Weights of a small GPT-style language model, trained from scratch on English Wikipedia: a variant of Muon for these matrices.
MLP neurons of a small language model. Each row is named by its layer, matrix (up: input weights; down: output weights) and neuron, and shows model dimensions 96-159. Each number is 200 + 30 x the weight over its row's rms, rounded and kept within 0 to 999.
After each neuron's rows, "fires on" lists the tokens most often at its 100 highest values on Wikipedia text that the model never trained on.

L7.up841,228,236,193,235,204,202,129,247,180,195,174,197,213,157,222,209,190,168,150,191,194,180,150,272,220,194,220,218,171,277,174,188,148,172,220,238,163,239,227,134,165,205,203,225,214,197,158,244,217,189,198,186,211,197,167,211,156,194,249,264,197,168,237,161
L7.down841,164,293,251,162,160,253,173,148,172,183,177,169,210,235,220,206,252,208,208,195,206,212,192,184,220,204,159,221,184,141,273,214,260,212,184,215,209,199,222,219,173,198,191,161,175,230,226,149,181,164,152,243,223,222,230,203,200,192,255,159,213,176,185,146
fires on: "b", "it", "id", "al", "t", "of"

L8.up768,221,151,208,188,237,173,195,201,235,190,194,158,205,185,188,208,223,211,242,256,202,230,246,212,169,177,169,222,192,210,181,189,241,188,228,216,176,194,175,188,217,234,192,168,167,158,205,169,226,160,185,204,166,181,198,237,211,192,278,131,175,190,223,220
L8.down768,207,199,140,146,187,168,256,212,210,190,229,139,232,215,192,185,269,232,185,168,177,226,163,142,228,192,171,212,208,243,224,228,192,238,194,137,177,148,186,172,186,251,220,213,207,234,190,216,272,145,136,199,218,210,178,194,231,247,155,185,202,185,182,254
fires on: "im", "y", "e", "er", "ti"

L4.up563,212,216,208,204,181,181,229,182,163,125,160,177,178,216,231,213,224,215,191,240,206,202,235,171,190,223,253,247,225,182,206,150,206,225,235,254,194,188,245,155,239,163,184,223,203,286,204,240,236,156,209,165,157,177,160,221,93,183,221,203,188,204,173,211
L4.down563,181,186,193,193,161,252,168,130,210,223,252,215,153,198,214,230,268,221,240,233,266,190,154,255,196,158,165,190,195,191,215,249,199,202,186,235,251,191,217,240,225,218,254,227,185,240,174,209,229,188,210,182,175,159,243,186,123,172,181,187,197,217,211,165
fires on: ". ", "com", "om", "y", "sy"

L3.up497,177,231,179,159,224,189,229,221,163,203,133,206,186,208,210,185,205,223,207,221,235,247,224,176,226,195,220,223,195,164,186,163,149,297,183,200,194,200,218,163,241,170,184,212,183,250,231,251,204,228,184,188,190,207,148,191,163,186,197,159,165,187,195,200
L3.down497,195,236,162,205,133,207,150,184,211,190,202,214,193,204,192,203,208,147,210,203,216,153,179,164,229,162,212,180,214,210,171,164,165,246,242,186,200,205,179,193,270,227,195,254,188,201,168,242,214,175,208,249,214,186,236,193,148,184,182,208,220,235,227,190
fires on: ". ", ".", ", "

L7.up518,231,139,240,197,227,231,214,189,175,244,194,208,170,263,201,160,201,152,208,203,207,194,242,181,212,276,171,179,231,179,262,190,172,175,199,214,229,180,148,191,217,233,171,270,213,238,216,211,220,223,172,229,243,146,189,175,176,151,215,208,206,191,210,193
L7.down518,179,212,164,200,139,251,234,194,221,143,193,208,190,202,138,185,147,235,230,156,160,205,144,198,159,196,148,224,180,207,174,172,245,228,196,170,207,240,276,208,239,162,210,212,227,148,244,193,171,258,218,200,179,209,221,194,259,225,229,204,190,237,161,203
fires on: "un", "h", "f", "di", "v", "ol"

L7.up446,201,255,189,193,184,236,192,175,231,178,153,241,249,220,153,167,172,240,237,264,219,153,235,188,155,217,185,236,179,211,186,186,233,155,270,177,169,207,218,221,210,252,223,221,230,173,214,220,196,222,209,202,193,230,259,170,165,175,182,191,175,193,148,213
L7.down446,189,256,235,231,200,225,248,166,186,231,195,245,201,227,203,157,190,173,191,206,208,132,181,201,172,175,121,210,223,252,164,186,226,232,180,223,173,214,211,177,210,236,193,185,189,183,151,170,212,237,204,233,197,194,192,207,194,177,213,175,167,161,213,214
fires on: "re", "ad", ", ", "-", "app", "was "

L11.up34,166,229,216,219,238,196,186,242,218,188,142,207,191,203,180,188,224,200,230,226,123,217,183,183,190,177,157,186,205,203,190,197,214,178,150,179,190,223,205,207,164,172,244,187,204,176,211,246,220,133,166,212,129,185,196,260,136,198,170,258,173,192,223,215
L11.down34,215,146,202,212,191,218,238,210,208,189,180,243,187,203,184,214,209,183,188,181,217,242,232,184,154,182,182,211,217,192,226,201,217,169,216,165,229,164,214,233,214,184,198,153,149,172,246,133,214,148,242,208,157,211,190,202,212,185,187,171,207,164,202,207
fires on: "H", "h", "ar", "Ar", "fir", "offic"

L11.up63,252,211,191,237,177,193,144,161,228,191,155,197,226,157,219,208,151,226,250,222,191,185,249,205,180,190,169,157,180,206,235,245,179,140,174,218,170,195,153,232,207,200,171,196,231,236,211,180,145,216,136,207,163,184,275,220,238,211,211,187,211,187,216,201
L11.down63,190,190,178,141,190,214,188,244,222,222,217,213,185,241,163,249,164,194,135,166,185,235,224,157,214,196,253,189,178,194,228,139,253,186,184,184,148,168,183,240,159,212,231,136,205,230,207,219,174,204,204,216,129,170,213,192,183,187,261,210,230,191,201,201
fires on: "t", "st", "m"

L6.up414,195,232,201,219,177,216,176,195,197,201,162,200,229,263,223,198,188,161,215,144,195,154,165,204,241,218,218,184,124,201,236,164,169,228,189,225,169,198,170,192,192,235,193,179,203,200,164,244,234,152,255,175,189,206,192,211,148,203,239,199,261,183,238,204
L6.down414,222,189,202,240,260,181,129,225,213,232,266,171,209,166,200,216,207,199,164,202,207,205,158,216,231,246,193,247,224,232,171,246,174,194,233,228,173,233,150,178,176,197,155,190,203,204,201,211,221,202,204,238,156,209,205,234,218,205,195,176,173,256,209,265
fires on: "all", "att", "t", "ard", "el", "it"

L3.up340,244,188,206,236,155,174,235,253,209,233,152,147,201,192,156,191,171,160,201,211,238,176,222,214,208,221,163,196,177,196,221,183,188,208,242,187,171,254,228,207,188,227,270,204,204,187,176,188,176,174,239,243,194,248,221,164,236,190,205,182,257,169,213,182
L3.down340,146,249,219,236,173,182,196,198,179,166,205,207,226,217,221,156,188,215,168,218,230,209,288,179,234,254,170,186,187,240,267,246,215,212,211,196,180,214,184,144,245,263,176,271,221,225,167,186,241,254,210,175,175,222,190,234,182,198,218,234,208,185,147,200
fires on: "ap", "ip", "ig"

L8.up813,209,193,165,172,160,169,205,207,220,203,190,191,203,183,216,146,160,171,205,229,190,225,214,229,214,194,196,192,190,221,163,250,211,226,142,179,244,220,164,160,239,185,225,219,166,180,205,193,231,208,183,190,204,217,253,225,265,204,187,165,196,240,193,176
L8.down813,246,257,238,214,166,237,203,167,210,192,247,206,243,175,212,184,252,181,244,190,181,162,167,138,191,222,172,180,233,223,166,193,242,203,239,165,201,237,137,159,190,186,198,225,219,164,208,189,229,177,267,192,218,233,213,199,212,214,189,190,162,234,160,206
fires on: "ound", "oot", "st", "form", "all", "in"

L3.up770,246,192,234,238,169,213,242,170,236,204,187,148,247,225,207,143,168,216,189,187,179,240,186,232,193,231,206,176,191,164,203,164,153,198,239,191,179,207,204,217,207,190,178,223,252,200,162,224,136,216,244,153,167,208,210,203,214,246,210,204,208,182,207,181
L3.down770,168,199,201,230,175,199,282,173,203,188,192,212,217,195,201,203,166,229,204,161,206,200,176,234,221,194,221,192,195,187,192,180,205,226,155,187,150,223,129,245,168,180,225,242,194,218,162,256,176,217,196,221,221,178,237,204,191,173,180,254,224,226,209,236
fires on: "; ", "(", ": ", "but ", "["

L4.up662,243,200,206,162,248,211,228,190,156,148,271,190,172,151,175,214,196,211,211,145,190,230,249,239,198,214,185,254,224,192,186,159,227,185,180,190,232,185,201,218,175,166,203,211,211,217,147,185,183,220,216,156,146,274,208,221,264,146,178,193,197,244,258,172
L4.down662,229,191,175,202,224,190,158,217,184,160,259,189,181,208,155,192,219,183,177,200,253,201,193,176,197,220,207,246,244,199,124,214,225,205,150,160,240,206,210,238,190,204,215,183,182,194,171,229,196,246,208,196,165,181,185,283,188,145,206,210,183,212,247,194
fires on: "A", "I"

L4.up641,216,257,265,205,157,188,198,130,204,170,203,169,218,173,189,159,176,241,163,237,215,225,191,202,143,165,223,222,185,175,166,249,179,204,218,185,132,205,182,192,155,162,203,191,185,182,212,221,198,220,176,172,156,212,233,150,192,191,212,157,215,190,231,228
L4.down641,195,184,230,149,181,198,253,176,158,193,183,222,184,224,194,172,185,211,176,189,233,206,237,194,200,184,208,171,220,184,261,179,200,180,171,224,142,184,226,231,185,201,195,210,190,218,180,168,200,181,196,213,182,173,185,177,209,163,190,197,179,179,241,223
fires on: "ough ", "| ", "ing ", "is ", "|---|---|---|---", "- "

L6.up619,195,201,173,255,224,159,192,247,201,235,206,185,247,190,271,155,183,200,148,156,207,170,217,182,215,190,230,207,170,201,153,221,191,200,227,178,204,205,183,193,197,204,231,202,189,239,166,189,129,241,178,200,177,229,211,215,174,220,211,180,219,203,174,185
L6.down619,190,185,147,208,213,168,169,244,181,206,248,239,246,202,271,232,183,181,161,187,188,184,179,224,179,201,207,223,222,169,162,179,192,233,199,162,169,220,194,216,190,193,187,145,196,207,240,187,219,145,219,232,193,200,139,225,163,220,182,195,188,197,197,199
fires on: "sp", "qu", "sc", "Sp", "Wh"

L6.up387,192,191,220,168,233,196,218,242,216,153,242,243,202,191,226,210,241,207,237,162,237,218,162,140,257,212,230,241,212,217,238,201,195,210,157,228,186,233,167,196,232,248,194,197,205,170,200,201,188,201,242,206,164,217,183,187,212,159,208,205,180,215,213,220
L6.down387,180,180,169,211,208,227,191,190,208,177,169,155,205,256,238,216,135,251,172,227,221,163,166,167,221,162,191,204,200,160,211,249,231,175,188,161,149,241,269,151,191,247,199,156,195,187,207,181,182,228,205,219,193,165,170,212,190,215,186,208,224,257,215,193
fires on: "s", "h ", "as", "an", "f"

L4.up379,212,213,162,176,186,218,203,190,268,176,128,226,189,216,199,210,130,154,205,179,183,230,205,169,252,220,195,238,198,202,217,198,218,218,203,217,151,174,247,141,268,199,195,214,243,226,196,173,217,186,213,273,226,223,214,244,159,189,210,202,234,232,273,170
L4.down379,231,118,193,247,195,238,167,196,216,232,167,212,240,184,151,248,202,203,148,249,219,246,238,212,205,212,196,270,260,184,190,210,176,213,139,182,260,163,173,227,236,232,205,171,236,206,236,192,162,217,220,208,179,257,221,221,183,207,167,193,157,239,203,218
fires on: " ", "ly ", "y ", "al ", "ong ", "ch "

L3.up87,184,154,216,230,174,143,243,267,213,169,165,214,193,181,217,198,201,170,190,212,229,213,183,245,179,178,175,190,298,173,238,201,187,206,237,167,99,244,221,174,197,177,196,228,184,170,157,197,208,173,195,216,180,195,169,228,206,230,182,156,225,219,254,211
L3.down87,180,208,185,226,168,173,185,216,208,170,170,225,195,183,167,214,200,227,183,199,253,245,211,205,191,192,177,164,250,183,213,159,180,216,208,191,146,225,209,168,185,207,191,207,179,214,217,172,203,172,234,204,230,186,184,265,190,204,166,200,222,196,216,189
fires on: "ug", "og", "oug", "ig", "rig"

L8.up863,224,182,173,211,299,223,201,173,206,208,183,181,249,147,170,181,186,178,221,231,203,250,246,200,181,186,244,166,183,157,178,188,167,189,143,193,233,229,255,191,227,174,165,195,180,205,221,181,208,199,188,178,204,199,181,179,170,200,202,264,207,206,196,190
L8.down863,142,214,209,190,201,233,228,181,154,223,232,178,163,254,239,224,194,186,191,212,230,199,211,196,169,191,203,191,230,151,188,188,225,170,249,175,203,198,187,232,146,213,225,230,175,215,196,171,195,142,164,180,236,190,175,197,163,231,192,237,212,206,203,229
fires on: "h", "p", "ed ", "en ", "on", "comp"

L3.up191,186,234,158,207,223,183,203,224,165,230,190,246,202,224,224,210,207,182,156,174,185,147,224,191,167,221,195,222,178,232,192,250,215,187,228,155,175,241,233,145,181,216,242,211,207,205,164,196,215,185,163,222,186,192,199,194,246,183,215,211,187,189,176,181
L3.down191,166,262,197,202,216,168,164,269,177,194,206,261,201,204,276,209,211,185,164,240,188,175,202,202,176,228,179,238,207,165,161,210,212,168,212,223,204,238,160,188,216,232,226,204,181,219,214,214,237,179,247,190,204,211,164,217,209,190,150,210,186,168,200,231
fires on: "ri", "sc"

L4.up37,217,185,154,190,205,227,197,175,264,255,172,210,198,196,182,180,168,185,254,257,251,194,182,185,176,214,203,195,209,201,166,217,183,188,208,183,150,218,189,229,200,176,147,203,213,182,166,226,180,179,181,233,182,200,260,252,187,198,209,185,207,208,208,232
L4.down37,197,188,215,237,135,173,159,156,159,194,255,175,246,229,222,221,167,193,188,177,242,199,188,185,207,192,189,212,179,200,176,204,153,178,197,256,258,192,236,180,207,191,208,198,208,225,189,220,208,244,191,183,252,232,206,197,202,210,213,206,230,208,176,219
fires on: "'", "st", "ally ", "age ", "cl", "ave "

L4.up5,206,226,180,172,205,131,209,233,253,262,172,188,196,215,193,199,151,184,232,219,220,208,161,213,161,177,198,183,206,149,142,149,180,215,248,148,235,219,182,188,201,196,207,196,214,270,208,200,255,194,201,171,202,195,209,199,159,185,213,198,170,161,212,193
L4.down5,237,196,206,180,141,217,230,250,230,218,180,191,232,164,155,209,168,154,249,157,166,208,170,290,209,202,169,253,232,227,198,262,232,204,213,209,161,211,193,217,225,191,187,181,208,221,189,226,166,182,235,178,234,270,200,208,204,192,214,203,201,208,173,169
fires on: "ard ", "T", "ant", "ir ", "cont"

L3.up78,197,133,192,192,202,197,215,259,233,203,152,244,215,176,184,221,205,201,146,162,218,205,157,208,206,203,188,201,205,192,167,209,167,193,162,223,196,191,254,198,188,206,182,187,165,232,175,253,283,174,173,224,249,141,186,177,225,203,210,230,232,175,225,236
L3.down78,185,162,198,191,236,223,190,259,217,187,194,241,210,191,138,246,221,229,132,203,237,194,152,207,247,205,208,221,208,163,199,178,156,234,221,192,179,253,214,226,155,170,184,262,130,220,227,193,226,189,179,221,256,243,193,170,269,225,207,224,215,172,124,187
fires on: "ol", "ut", "ud", "ul", "man", "rig"

L7.up842,199,196,167,191,132,208,224,205,239,238,208,214,234,241,262,150,217,223,161,171,142,168,201,170,156,195,193,245,199,201,192,212,157,231,224,194,171,196,251,177,167,200,206,245,164,197,201,200,192,211,196,234,177,212,174,229,220,171,177,230,199,169,201,215
L7.down842,199,219,193,203,206,164,213,222,204,218,239,200,219,207,227,208,214,209,136,205,166,211,128,227,187,204,196,172,226,157,226,177,214,245,215,151,175,205,200,195,249,183,241,181,176,132,248,220,197,208,203,191,277,174,151,193,186,256,202,225,224,185,160,213
fires on: "vi", "ri", "u", "cri", "qu", "min"

L9.up477,226,182,185,201,165,169,203,172,200,195,165,215,189,203,169,194,197,204,172,183,170,153,221,198,205,216,174,134,185,236,229,242,220,255,230,234,209,237,199,217,247,252,229,223,207,201,176,217,259,132,244,234,220,192,207,133,196,176,204,246,231,218,202,186
L9.down477,184,202,262,163,222,223,193,138,168,190,172,207,222,246,203,189,158,235,188,203,213,188,173,211,215,197,187,208,186,179,226,187,205,138,226,194,228,228,184,222,204,169,238,158,213,218,172,173,175,247,166,181,221,183,188,199,206,201,198,215,202,214,211,254
fires on: "ip", "op", "ul", "p", "form"

L8.up626,181,169,191,226,269,180,211,129,205,155,215,131,217,196,169,161,198,137,114,231,215,182,209,176,172,203,222,183,252,162,209,199,199,214,195,231,178,217,225,184,223,205,172,170,184,199,218,204,178,155,167,223,162,206,204,242,181,201,196,226,176,224,231,198
L8.down626,230,180,196,220,192,243,210,154,197,216,203,264,165,233,225,220,219,282,218,196,194,210,209,212,187,134,165,163,180,166,202,179,176,197,178,259,218,215,210,214,154,187,182,185,214,183,163,135,212,206,192,143,272,164,236,201,186,161,141,188,185,143,157,197
fires on: "ed ", "on", "and ", "ted ", "ir", "ent "

L3.up519,220,189,192,202,190,224,203,195,232,226,231,178,198,171,209,238,192,167,206,141,207,250,280,273,256,187,197,210,223,273,205,235,219,236,208,193,201,183,187,167,169,235,257,207,189,223,233,187,161,180,178,172,212,236,218,200,191,178,165,213,223,196,255,160
L3.down519,155,221,231,223,216,160,57,217,189,176,191,237,159,154,220,239,151,274,200,217,176,181,172,244,165,215,262,158,218,271,199,214,212,194,216,156,155,188,159,165,202,152,199,241,231,203,172,217,183,220,203,174,216,206,174,172,199,212,220,201,237,224,172,207
fires on: "C", "A", "T", "B", "V", "and"

L8.up140,228,167,172,149,193,170,257,214,217,155,190,210,153,207,199,203,212,223,175,168,206,254,183,207,187,208,171,184,200,173,160,176,201,222,222,205,155,197,161,201,196,120,216,237,209,216,217,197,201,218,229,199,188,279,169,173,211,212,225,207,165,166,202,207
L8.down140,184,153,240,227,194,184,150,201,116,252,207,160,212,210,171,202,250,212,216,191,206,164,218,257,146,195,159,206,195,171,235,198,205,176,266,217,206,201,183,227,198,216,172,237,176,205,152,191,147,221,218,149,181,218,141,159,189,150,194,177,177,195,226,156
fires on: "and ", "of ", "or "

L8.up295,192,149,165,182,212,225,195,186,232,136,169,219,201,173,139,182,154,160,216,233,274,186,180,217,209,246,188,236,192,236,229,217,239,228,192,231,171,152,258,159,247,177,197,181,231,162,248,183,203,246,245,233,240,197,165,178,223,195,215,245,245,168,213,173
L8.down295,254,241,204,162,190,248,273,215,192,203,205,201,191,224,165,174,170,239,188,265,206,194,168,187,212,233,201,164,211,243,209,176,207,178,173,173,204,186,224,216,147,221,201,220,255,190,192,164,248,205,180,182,161,202,215,182,228,192,159,156,225,171,166,178
fires on: "ally ", "ely ", "ly ", "y ", "al ", "first "

L8.up97,199,151,209,218,255,186,208,199,239,254,239,167,179,198,184,180,190,192,163,256,221,184,186,180,235,165,208,232,219,231,224,151,200,196,207,180,179,131,125,266,193,160,171,189,119,210,183,159,232,174,208,217,166,232,178,185,233,243,252,179,200,207,214,223
L8.down97,242,250,215,209,187,209,189,183,210,226,199,206,205,133,213,175,166,149,201,205,248,248,202,218,256,181,220,165,200,134,189,242,154,218,229,214,248,218,217,133,200,257,193,220,245,216,185,168,230,164,174,231,218,207,231,208,177,124,193,164,199,202,135,179
fires on: "e", "is", "y", "it", "o", "en"

L9.up1,189,198,195,228,167,241,255,206,145,188,188,171,137,167,200,156,198,185,159,170,210,203,201,213,202,243,181,181,144,197,190,128,149,175,222,196,211,235,163,204,257,156,194,249,209,183,173,222,172,236,245,240,164,204,191,174,202,209,195,235,181,186,183,201
L9.down1,225,195,193,167,219,220,156,148,172,194,190,168,137,217,173,226,246,190,220,191,204,185,233,220,176,189,171,176,193,155,205,230,243,230,193,192,196,197,178,170,184,248,146,199,173,220,236,209,208,169,224,206,193,171,162,185,232,164,243,187,147,151,206,174
fires on: "rec", "(", "and ", "of ", "; ", "dis"

L8.up278,191,188,189,205,200,202,238,224,154,199,224,190,216,220,181,242,162,226,132,183,155,162,226,206,184,211,193,181,182,193,205,213,139,152,212,143,235,193,224,120,117,197,165,206,205,172,219,190,210,219,138,222,158,198,206,221,196,175,229,177,172,224,193,237
L8.down278,191,163,152,165,280,172,246,211,248,200,143,179,188,193,151,184,258,189,230,174,192,173,173,185,235,176,239,186,231,192,211,220,216,236,228,235,198,229,229,252,228,198,233,219,220,246,244,218,196,206,217,181,259,221,184,219,200,178,175,182,223,210,173,212
fires on: "a", "u", "o", "is", "ri", "and"

L9.up128,153,214,213,224,195,210,216,201,195,174,150,217,166,185,230,131,253,189,160,203,193,237,186,202,192,190,181,179,243,148,160,210,227,246,201,201,157,200,224,180,296,228,233,220,221,184,213,222,205,249,213,139,197,209,184,238,201,177,218,157,226,157,158,213
L9.down128,188,128,196,181,191,224,130,190,222,224,218,204,275,172,203,208,220,221,214,242,200,201,206,170,167,158,206,208,205,216,238,219,139,168,180,199,221,220,158,205,165,164,201,210,155,149,217,171,184,182,178,213,164,241,205,180,230,178,191,214,173,263,190,222
fires on: ".", ". ", "). ", ": ", "s"

L8.up554,162,225,167,189,165,140,203,162,218,182,208,268,193,137,184,159,240,181,230,164,208,172,195,194,181,209,218,189,242,203,140,219,212,214,201,204,220,257,224,193,211,216,198,177,204,187,225,132,258,184,184,200,214,185,187,219,172,214,182,169,113,230,201,171
L8.down554,174,169,190,177,206,209,177,255,194,220,181,201,187,207,117,224,182,212,136,124,144,196,217,242,221,176,203,202,189,165,175,200,235,172,250,150,175,288,187,193,140,185,237,198,185,230,164,225,236,202,221,216,234,203,181,218,217,144,216,206,173,241,271,259
fires on: "per", "ex", "pre", "ans"

L11.up117,221,222,181,256,183,186,176,188,197,188,197,180,230,240,191,173,190,247,227,250,247,216,181,204,185,186,155,202,153,191,211,195,174,194,231,185,170,200,171,182,231,201,138,210,192,208,214,239,206,173,180,212,219,132,248,232,176,252,240,211,209,235,212,219
L11.down117,170,223,200,227,252,212,253,259,164,178,238,194,203,158,238,219,211,201,181,149,188,183,220,232,259,188,164,165,204,222,218,197,196,235,236,217,268,196,189,188,155,151,207,204,174,167,212,186,140,216,163,193,182,220,206,168,214,159,195,219,203,269,205,200
fires on: "al", "'", "\n", ".", "st"

L6.up32,189,184,224,209,180,246,175,191,176,153,198,190,214,227,242,241,216,190,197,242,253,150,151,212,244,202,176,163,194,152,176,263,161,190,174,229,165,183,204,206,187,185,178,176,247,198,251,206,185,178,159,221,227,223,205,217,190,184,172,212,158,179,270,233
L6.down32,185,180,108,203,181,177,205,181,170,244,210,227,188,204,208,195,195,260,209,240,180,264,234,180,168,205,195,197,187,244,239,149,236,195,215,180,184,198,197,188,191,206,211,194,238,202,157,154,233,215,207,177,203,203,226,178,230,199,250,217,243,220,170,157
fires on: "el", "ter", "is", "end", "n", "f"

L9.up145,193,213,209,238,227,152,208,225,210,211,151,182,261,209,166,208,180,267,192,233,211,161,207,168,207,235,203,207,207,193,248,209,191,171,210,209,157,221,179,178,159,263,205,229,129,182,192,241,205,163,231,156,182,261,288,202,227,218,182,245,189,190,214,216
L9.down145,241,216,176,222,187,179,204,175,191,189,199,156,181,238,260,209,199,182,222,167,240,185,194,239,214,180,274,218,179,276,190,151,187,236,168,252,238,218,215,189,166,146,187,166,185,223,178,194,164,190,217,268,271,222,198,228,150,254,210,167,238,160,209,225
fires on: "-", "r", "re", "j", "with ", "ber "

L11.up872,118,172,158,200,200,171,186,226,197,187,234,207,245,234,166,199,194,212,201,235,240,146,195,234,190,219,250,218,257,236,191,200,187,194,268,214,191,194,197,265,177,211,162,166,149,165,243,198,226,182,211,217,156,178,218,226,247,201,240,200,250,247,202,217
L11.down872,236,184,189,179,199,173,215,160,165,219,178,195,222,210,174,188,145,203,187,174,131,217,156,158,206,171,205,151,203,250,251,172,171,192,197,154,206,187,168,240,201,190,208,232,239,192,171,267,199,184,223,209,258,165,224,227,160,206,143,153,187,167,227,170
fires on: "e", "Qu", "qu", "o", "u", "ch"

L6.up166,181,203,139,229,239,236,184,182,169,135,213,263,175,200,198,195,232,244,205,217,197,219,204,154,253,145,144,251,184,226,224,209,218,215,154,174,181,268,203,207,206,222,201,173,195,210,219,201,177,161,229,222,216,246,139,165,255,126,169,187,239,200,211,194
L6.down166,214,219,203,197,157,175,228,195,261,186,196,148,254,184,140,223,206,183,211,182,208,227,237,251,164,179,177,231,197,210,212,218,156,208,179,202,223,171,156,210,257,188,221,232,181,217,263,214,190,162,171,224,176,196,202,197,237,240,253,199,219,183,199,181
fires on: "b", "f", "r", "l", "s", "th"

L8.up240,212,230,188,286,180,228,246,208,214,186,192,271,175,158,178,164,178,189,220,210,173,155,221,182,174,192,216,243,155,188,174,193,222,174,236,219,166,234,220,240,138,222,276,178,200,172,207,230,250,191,145,244,225,259,191,193,179,215,236,211,223,155,234,201
L8.down240,210,191,189,243,181,241,268,175,208,208,229,122,187,206,220,219,237,257,177,202,216,194,151,222,216,219,196,193,236,210,231,186,172,196,239,173,247,205,181,186,204,220,179,187,221,218,185,219,173,167,207,147,229,199,241,138,215,213,175,171,162,235,195,170
fires on: ", ", "-", "Coun", "o", ") ", "("

L3.up718,222,229,179,213,223,185,181,153,153,193,236,200,244,121,220,212,151,214,164,181,190,263,159,144,235,184,163,229,172,220,154,251,141,166,219,176,204,165,188,160,198,170,236,236,225,186,209,225,224,209,189,188,135,215,177,139,199,249,236,196,238,239,159,216
L3.down718,162,218,215,216,205,188,202,209,132,176,248,208,202,169,145,195,124,209,157,170,195,241,192,200,192,167,198,190,186,210,176,138,191,183,170,192,245,206,193,165,231,206,185,206,214,200,200,141,197,225,225,238,155,181,154,216,194,299,216,239,152,177,189,227
fires on: "- ", "\n\n", "not "

L7.up649,166,193,181,201,166,205,189,202,177,255,188,249,178,196,190,212,175,255,204,230,194,247,247,158,243,190,197,162,136,214,184,164,184,235,211,241,187,190,180,170,194,161,176,195,189,175,227,219,236,158,219,174,228,228,190,152,190,221,206,164,211,222,192,190
L7.down649,177,179,180,243,185,179,146,177,148,221,222,201,206,226,187,215,161,137,243,167,172,210,218,252,178,185,196,194,207,206,216,190,235,224,185,217,194,223,198,183,197,159,170,188,230,199,159,200,173,140,187,205,253,193,223,266,222,165,205,193,165,226,212,203
fires on: " ", "; ", ", ", ": ", "by "

L3.up17,237,177,178,247,241,234,200,155,154,239,187,184,196,145,208,164,189,205,230,194,169,202,107,198,194,211,216,156,209,191,129,195,192,157,248,179,227,214,222,150,200,167,232,202,235,161,153,196,217,207,176,165,141,223,234,237,96,202,231,171,180,217,196,222
L3.down17,213,185,195,178,296,190,134,202,198,143,212,162,144,213,191,195,160,216,192,218,179,202,176,178,232,221,240,252,197,192,178,212,204,176,192,239,229,206,182,178,216,186,193,226,186,209,191,154,203,192,220,246,208,243,209,205,190,214,163,237,201,189,200,167
fires on: "g", "ain", "s ", "not "

L8.up771,199,221,192,250,215,213,222,228,200,206,169,178,179,217,278,259,291,184,204,210,225,240,196,135,209,222,207,215,219,202,211,202,220,260,136,205,185,176,219,200,213,222,214,225,237,227,174,231,166,247,182,209,222,190,179,205,191,214,231,181,217,189,216,239
L8.down771,160,200,174,193,153,176,161,235,244,154,251,135,253,229,209,196,200,245,203,236,224,176,236,195,175,122,181,195,198,181,206,148,179,182,244,170,243,192,197,257,222,192,148,200,225,219,202,260,187,215,224,243,192,190,251,165,189,196,204,217,173,200,211,213
fires on: " ", ". ", "2 ", "o "

L11.up752,204,157,192,151,152,204,154,248,255,255,173,186,221,200,176,253,145,148,191,232,184,192,194,270,226,229,237,204,159,173,176,195,227,208,205,186,187,248,177,229,193,207,202,220,190,162,234,169,242,198,255,165,185,161,206,197,172,193,225,204,199,201,216,176
L11.down752,221,210,222,206,192,216,256,184,219,157,198,229,154,182,187,198,222,208,186,182,253,219,218,207,209,186,156,225,184,187,170,188,131,191,180,221,159,241,171,234,139,235,223,165,185,262,201,206,194,166,224,223,231,176,251,260,259,168,193,154,243,267,218,247
fires on: "g", "op", "r", "for", "W", "re"